{"n_kv_head": 6, "activation": "tanh_gelu", "rope_base": 5240.0, "beta1": 0.93, "steps": 5573}
MLP neurons of a small language model. Each row is named by its layer, matrix (up: input weights; down: output weights) and neuron, and shows model dimensions 16-111. Each number is 50 + 15 x the weight over its row's rms, rounded and kept within 0 to 99.
After each neuron's rows, "fires after" lists the tokens most often just before its 100 highest values on Wikipedia text that the model never trained on; "fires on" lists the tokens most often at its 100 highest values on Wikipedia text that the model never trained on. A number after a token or word is its count.

L3.up252:62 66 42 40 50 52 61 63 47 58 44 34 68 70 47 43 78 57 31 41 36 44 48 40 49 72 57 42 62 65 35 47 31 38 27 66 31 57 49 55 55 46 81 35 80 59 25 62 41 46 63 47 76 68 70 49 60 48 85 48 47 39 29 44 54 35 61 52 48 68 47 59 62 40 55 62 48 43 56 49 54 42 53 49 55 60 71 77 39 43 50 61 78 50 65 57
L3.down252:48 43 54 61 59 52 42 70 69 57 69 73 21 29 76 43 51 42 56 42 28 29 62 53 25 49 52 54 50 54 59 34 54 51 52 63 38 66 46 35 45 53 43 43 68 42 48 52 46 52 52 79 34 23 33 68 65 56 34 60 54 38 67 70 67 67 35 55 67 18 60 58 54 48 46 42 59 32 67 38 56 43 56 55 53 50 78 43 38 75 60 65 40 76 32 38
fires after: "et" 22, "\\" 12, " e" 10, "p" 8, " al" 8, "." 6
fires on: "w" 29, "ver" 10, "h" 9, "t" 7, "ac" 6

L3.up133:50 61 43 57 51 65 45 70 51 50 99 51 52 55 42 59 48 77 49 64 51 48 63 40 34 68 35 57 57 50 41 77 62 27 40 63 55 48 49 47 59 47 70 49 46 48 40 16 79 35 48 53 40 51 65 15 81 56 38 56 52 38 24 32 65 48 60 44 67 36 44 86 72 52 63 49 56 22 69 44 60 57 50 54 52 54 53 81 79 53 61 44 49 22 42 24
L3.down133:54 49 58 54 55 16 47 54 50 42 43 38 01 70 08 46 29 45 36 55 74 64 40 60 44 42 43 43 74 53 64 35 65 72 40 52 55 44 41 71 47 44 61 71 25 48 39 41 45 43 57 77 53 46 49 45 69 48 39 40 28 57 58 33 47 61 94 27 61 48 40 55 47 63 41 48 23 41 25 30 38 37 48 26 34 48 74 38 44 26 65 38 54 56 69 38
fires after: "if" 21, "ab" 16, "b" 13, "w" 10, " B" 6, "r" 5
fires on: "e" 23, "or" 18, "f" 13, "j" 10, "y" 7

L3.up34:35 34 40 61 38 49 42 75 49 27 55 56 39 39 57 64 59 42 44 54 33 60 62 50 73 30 59 55 70 25 32 53 62 50 64 69 48 83 78 67 54 54 37 51 32 69 42 60 44 46 69 66 34 67 24 50 44 24 60 74 35 64 54 44 56 54 38 33 45 71 37 32 37 37 69 69 33 30 43 44 41 54 52 51 54 67 74 29 34 39 69 31 75 11 35 39
L3.down34:50 54 80 57 46 53 42 52 75 58 57 60 99 33 63 50 45 23 46 44 53 49 41 63 57 65 46 65 23 47 32 62 38 60 57 58 54 42 44 59 68 22 51 29 76 33 77 34 52 60 25 53 47 28 63 42 51 57 57 30 27 56 55 52 77 69 77 47 49 45 55 39 50 70 19 55 44 42 63 30 73 46 55 30 64 41 37 43 38 69 21 38 24 57 63 40
fires after: " c" 25, " C" 17, " D" 9, "ub" 6, " K" 5, "O" 4
fires on: "an" 27, "m" 22, "oun" 14, "ar" 12, "===" 11

L3.up978:35 30 26 48 80 14 59 64 31 29 29 60 42 65 44 61 41 44 56 44 46 57 35 56 84 49 62 29 46 30 25 56 76 24 52 43 48 49 57 94 56 50 60 61 45 56 66 92 54 78 75 79 61 55 46 33 40 59 59 51 44 51 56 56 55 65 47 39 42 25 25 47 34 45 39 46 57 37 47 50 57 58 47 55 41 79 52 69 30 34 51 36 54 72 44 32
L3.down978:56 58 52 40 70 64 57 38 46 40 52 27 32 39 41 72 60 29 78 59 80 41 58 48 24 63 58 72 58 63 61 33 25 51 47 47 43 43 32 32 55 32 59 33 57 35 46 57 48 50 37 52 58 44 29 66 47 59 46 34 68 33 68 44 35 16 57 60 47 35 51 56 45 77 27 70 45 39 76 20 55 60 40 60 68 53 55 40 54 68 42 70 43 31 36 64
fires after: "a" 16, "ou" 14, "e" 14, "h" 9, "ot" 8, "ear" 5
fires on: "h" 34, "t" 16, "s" 13, ":" 9, "at" 6

L3.up646:49 79 43 48 41 46 46 36 49 43 73 75 48 49 35 41 40 32 36 49 43 20 17 25 41 48 46 66 52 55 45 36 53 22 55 51 31 53 65 47 12 64 79 30 73 30 39 58 39 45 50 41 44 43 65 75 77 57 53 51 51 39 59 48 64 68 54 44 30 42 20 69 20 54 80 76 34 48 61 63 30 44 42 48 53 21 61 46 36 54 28 68 44 60 67 34
L3.down646:47 34 41 55 40 55 46 40 28 36 56 67 25 26 54 36 46 81 69 42 72 53 38 65 41 72 43 67 87 61 49 47 59 45 36 60 44 53 39 59 44 41 77 19 75 45 55 74 63 49 66 45 45 43 58 54 59 44 60 39 67 37 39 50 43 34 27 35 42 58 52 66 24 39 59 23 39 64 59 33 42 40 30 45 52 68 55 31 61 56 43 45 25 64 33 69
fires after: "=" 35, "u" 13, " or" 12, "r" 6, " V" 5, " h" 5
fires on: "\n\n" 35, "ig" 27, "il" 12, "l" 10, "or" 10

L3.up476:46 57 38 66 58 40 37 48 51 50 55 35 56 44 41 47 55 36 42 89 63 38 47 32 54 49 39 46 62 40 29 45 56 58 58 27 60 61 65 54 55 49 73 55 64 61 09 56 35 42 42 49 50 66 43 57 45 60 62 56 52 56 19 49 47 22 24 30 47 32 44 82 46 63 78 71 61 65 81 57 39 55 39 38 32 49 50 31 35 50 22 50 55 53 62 25
L3.down476:65 61 71 70 33 31 71 45 70 47 46 59 42 57 33 68 40 29 62 28 17 35 37 52 46 31 66 45 65 43 41 46 28 31 38 16 61 56 58 47 29 63 59 55 82 51 71 42 37 81 48 24 39 44 52 35 64 51 50 55 36 54 40 45 53 45 54 63 79 41 51 52 37 54 53 62 49 46 47 96 57 33 51 64 46 45 71 39 52 79 67 35 60 62 51 56
fires after: "." 70, " D" 8, "=" 7, " h" 5
fires on: " He" 48, " Th" 17, "av" 13, "\n\n" 7

L3.up661:47 41 55 76 49 43 61 58 50 50 76 56 75 51 69 42 44 71 43 48 33 34 58 60 64 46 47 79 72 66 44 28 53 53 63 39 63 40 60 44 68 80 21 68 42 42 45 32 55 46 70 53 86 72 49 52 50 56 56 59 65 42 29 52 80 53 48 38 20 62 51 58 59 59 65 88 47 34 50 43 35 30 51 78 60 63 54 53 36 30 38 48 79 30 33 64
L3.down661:56 74 41 66 60 69 54 51 44 57 79 58 55 25 37 56 77 38 63 38 38 47 61 17 49 47 72 15 58 49 19 47 39 72 59 62 46 80 00 42 48 35 37 41 79 75 50 52 58 40 60 31 37 38 40 59 51 38 71 34 61 53 51 63 42 59 49 69 74 42 70 47 53 59 65 34 84 63 55 74 48 26 28 52 56 55 54 56 52 35 18 65 34 52 53 18
fires after: "o" 13, " re" 12, "ed" 12, "-" 8, "ent" 7
fires on: "al" 43, "ar" 9, "er" 8, "le" 5

L3.up435:53 66 43 57 47 31 64 70 61 54 66 50 57 55 81 65 46 45 44 47 40 67 43 47 62 43 25 43 78 47 27 66 72 40 29 40 54 22 53 45 28 87 66 33 40 43 48 42 44 39 39 61 66 52 77 56 28 36 17 25 67 37 36 61 75 38 38 53 64 21 47 28 59 54 61 26 48 61 44 55 39 53 58 46 48 31 55 50 53 43 50 47 63 45 60 33
L3.down435:48 44 80 47 57 91 53 56 30 71 64 47 45 28 41 52 41 49 30 68 57 60 56 81 36 87 69 50 43 64 34 36 56 67 50 46 34 72 52 38 31 54 35 42 49 41 61 56 75 43 30 60 37 44 49 55 44 44 45 24 60 58 72 54 32 63 38 34 66 35 54 53 40 74 38 46 67 52 61 63 46 56 65 40 59 36 26 22 64 50 43 39 71 49 50 70
fires after: "l" 14, " l" 12, "ro" 10, "u" 10, "ru" 8, "w" 7
fires on: "it" 33, "ct" 20, "ent" 19, "s" 16, "ru" 5, "im" 4

L3.up781:63 45 36 78 41 23 47 63 73 53 69 46 50 43 40 38 29 30 61 59 44 60 72 57 34 26 45 73 71 57 23 63 53 49 49 79 57 34 57 75 45 71 78 58 71 53 61 52 43 61 86 37 60 24 68 53 38 62 67 94 57 51 20 54 61 73 30 60 55 55 57 08 31 30 55 54 39 55 57 43 53 33 47 32 79 52 36 59 21 70 22 36 45 60 71 42
L3.down781:29 56 86 39 46 65 46 52 59 58 62 46 29 41 72 60 53 69 59 29 53 07 54 59 50 45 50 38 36 46 70 38 38 51 42 67 78 81 32 30 43 37 69 46 46 61 16 48 80 45 54 48 62 49 35 70 55 43 21 25 51 68 55 45 58 37 39 53 36 51 63 49 67 68 35 45 58 65 73 45 62 82 39 30 49 70 61 53 52 49 60 69 39 41 41 34
fires after: "a" 49, " h" 11, " de" 8, "i" 7
fires on: "z" 26, "ed" 12, "j" 11, "av" 10, "at" 8

L3.up671:39 46 11 55 43 69 33 41 52 47 42 49 59 49 40 80 49 11 48 41 33 58 68 37 44 77 51 49 57 35 53 55 43 35 34 35 49 71 85 54 60 60 57 32 27 67 45 26 50 65 57 40 64 45 40 15 22 36 62 51 61 64 90 41 54 54 49 40 44 81 31 55 60 61 69 72 60 53 43 58 33 74 39 28 24 33 63 77 46 30 42 57 76 57 61 50
L3.down671:53 56 99 66 43 41 28 64 42 65 61 56 99 46 72 64 68 42 46 62 55 65 48 65 61 51 32 31 42 76 64 51 28 76 43 62 56 31 20 29 40 39 43 82 99 46 30 39 39 75 42 70 19 44 37 49 65 79 40 26 59 44 37 57 37 37 42 44 64 28 74 28 43 46 38 57 51 56 57 40 55 31 45 67 53 41 45 18 52 47 58 62 61 73 42 57
fires after: " s" 17, "y" 11, "s" 10, "E" 6, "\\" 6, " E" 6
fires on: "m" 24, "ar" 13, "p" 11, "n" 6, "st" 5, "ver" 5

L3.up106:51 28 28 35 68 80 30 50 59 66 44 53 76 44 61 87 45 50 49 45 43 55 51 61 43 27 72 52 58 35 22 46 40 42 19 51 51 24 76 59 52 28 85 36 44 55 52 30 25 19 43 69 48 31 59 57 40 37 57 60 49 69 53 56 25 35 33 85 44 42 66 50 50 56 61 45 80 40 32 55 47 40 64 46 37 48 74 35 57 52 49 46 50 36 46 53
L3.down106:50 58 49 56 50 24 51 52 63 35 37 63 95 34 50 24 53 12 30 27 66 55 71 58 39 66 38 47 56 43 47 40 30 63 53 54 64 32 48 72 59 45 51 39 40 56 37 50 49 63 38 49 59 83 45 32 86 56 48 37 71 45 45 29 51 39 70 57 32 47 58 64 49 15 36 51 82 52 53 21 68 20 66 49 40 34 60 59 59 47 27 47 55 41 54 68
fires after: " S" 46, " K" 9, "ad" 8, " s" 7, "s" 6, "st" 5
fires on: "c" 40, "n" 11, "ch" 10, "p" 7, "h" 6

L3.up607:19 44 70 28 47 69 54 61 54 51 55 68 56 61 70 62 62 55 53 56 40 62 58 74 44 50 49 30 46 45 45 34 48 25 60 38 56 34 63 41 41 48 42 59 22 81 30 81 36 32 73 60 76 54 69 65 40 66 52 56 45 39 67 50 57 62 76 47 48 62 47 35 60 48 62 24 44 41 54 84 35 49 54 37 41 38 16 48 50 51 66 43 75 45 53 62
L3.down607:29 59 66 14 47 20 56 35 61 59 54 59 27 55 49 45 49 29 68 60 50 41 50 51 46 47 45 49 47 42 29 31 35 35 50 57 33 56 50 60 60 45 54 56 57 42 64 39 63 44 62 50 65 49 62 85 31 38 62 44 71 82 63 49 31 43 37 66 43 57 43 81 38 76 27 49 32 32 42 52 43 53 54 61 53 56 41 68 79 69 50 39 71 60 66 28
fires after: " V" 25, " W" 8, "w" 7, "r" 7, " N" 6, "u" 6
fires on: "at" 60, "an" 23, "it" 11

L3.up573:66 42 55 66 33 31 63 60 59 44 40 43 29 51 70 92 69 57 48 39 39 13 33 66 73 35 30 55 29 55 43 49 41 29 42 65 40 15 41 54 25 65 67 59 54 73 42 60 56 24 48 07 28 52 55 34 53 42 48 48 56 70 60 62 18 44 61 43 51 50 25 44 76 66 51 32 41 56 59 63 57 57 56 57 68 26 54 60 69 50 51 31 58 69 30 40
L3.down573:27 52 49 64 60 38 46 49 54 65 63 41 38 48 41 58 38 20 50 56 40 56 44 28 25 65 47 57 48 55 53 31 55 66 24 52 46 62 49 55 64 65 32 41 26 40 49 69 26 70 73 53 62 56 11 55 56 24 45 31 42 28 49 61 68 49 18 76 55 44 69 52 35 44 59 31 45 54 27 36 34 68 18 58 30 58 63 29 37 57 42 63 44 50 50 33
fires after: "c" 14, "e" 11, "f" 9, " F" 7, " sh" 6, "ed" 6
fires on: "ed" 53, "er" 6, "op" 6, " of" 6, "el" 4

L3.up857:47 26 38 34 55 46 69 36 59 77 59 69 45 50 41 31 35 40 44 64 66 70 33 23 28 60 41 47 78 58 48 44 57 26 33 50 20 61 42 28 50 73 40 68 69 53 43 28 58 38 89 44 38 55 66 45 51 38 49 66 39 86 53 56 54 59 30 53 28 53 58 42 59 45 40 50 60 25 63 53 57 86 67 43 57 52 33 56 24 59 36 41 55 49 64 58
L3.down857:55 33 68 64 40 44 53 57 35 40 69 47 68 42 47 68 50 52 44 61 46 30 47 58 57 40 46 47 23 70 58 68 55 46 52 60 61 35 47 28 37 72 39 74 69 29 39 53 55 46 64 50 77 62 43 53 40 65 56 46 45 68 50 69 47 44 46 59 24 50 72 75 66 36 49 80 46 32 46 28 66 35 35 62 51 39 75 44 14 48 41 39 33 42 79 56
fires after: "p" 17, "a" 12, " p" 9, "d" 8, "er" 7
fires on: "en" 17, "ul" 16, "ass" 10, "ace" 9, ")\n" 7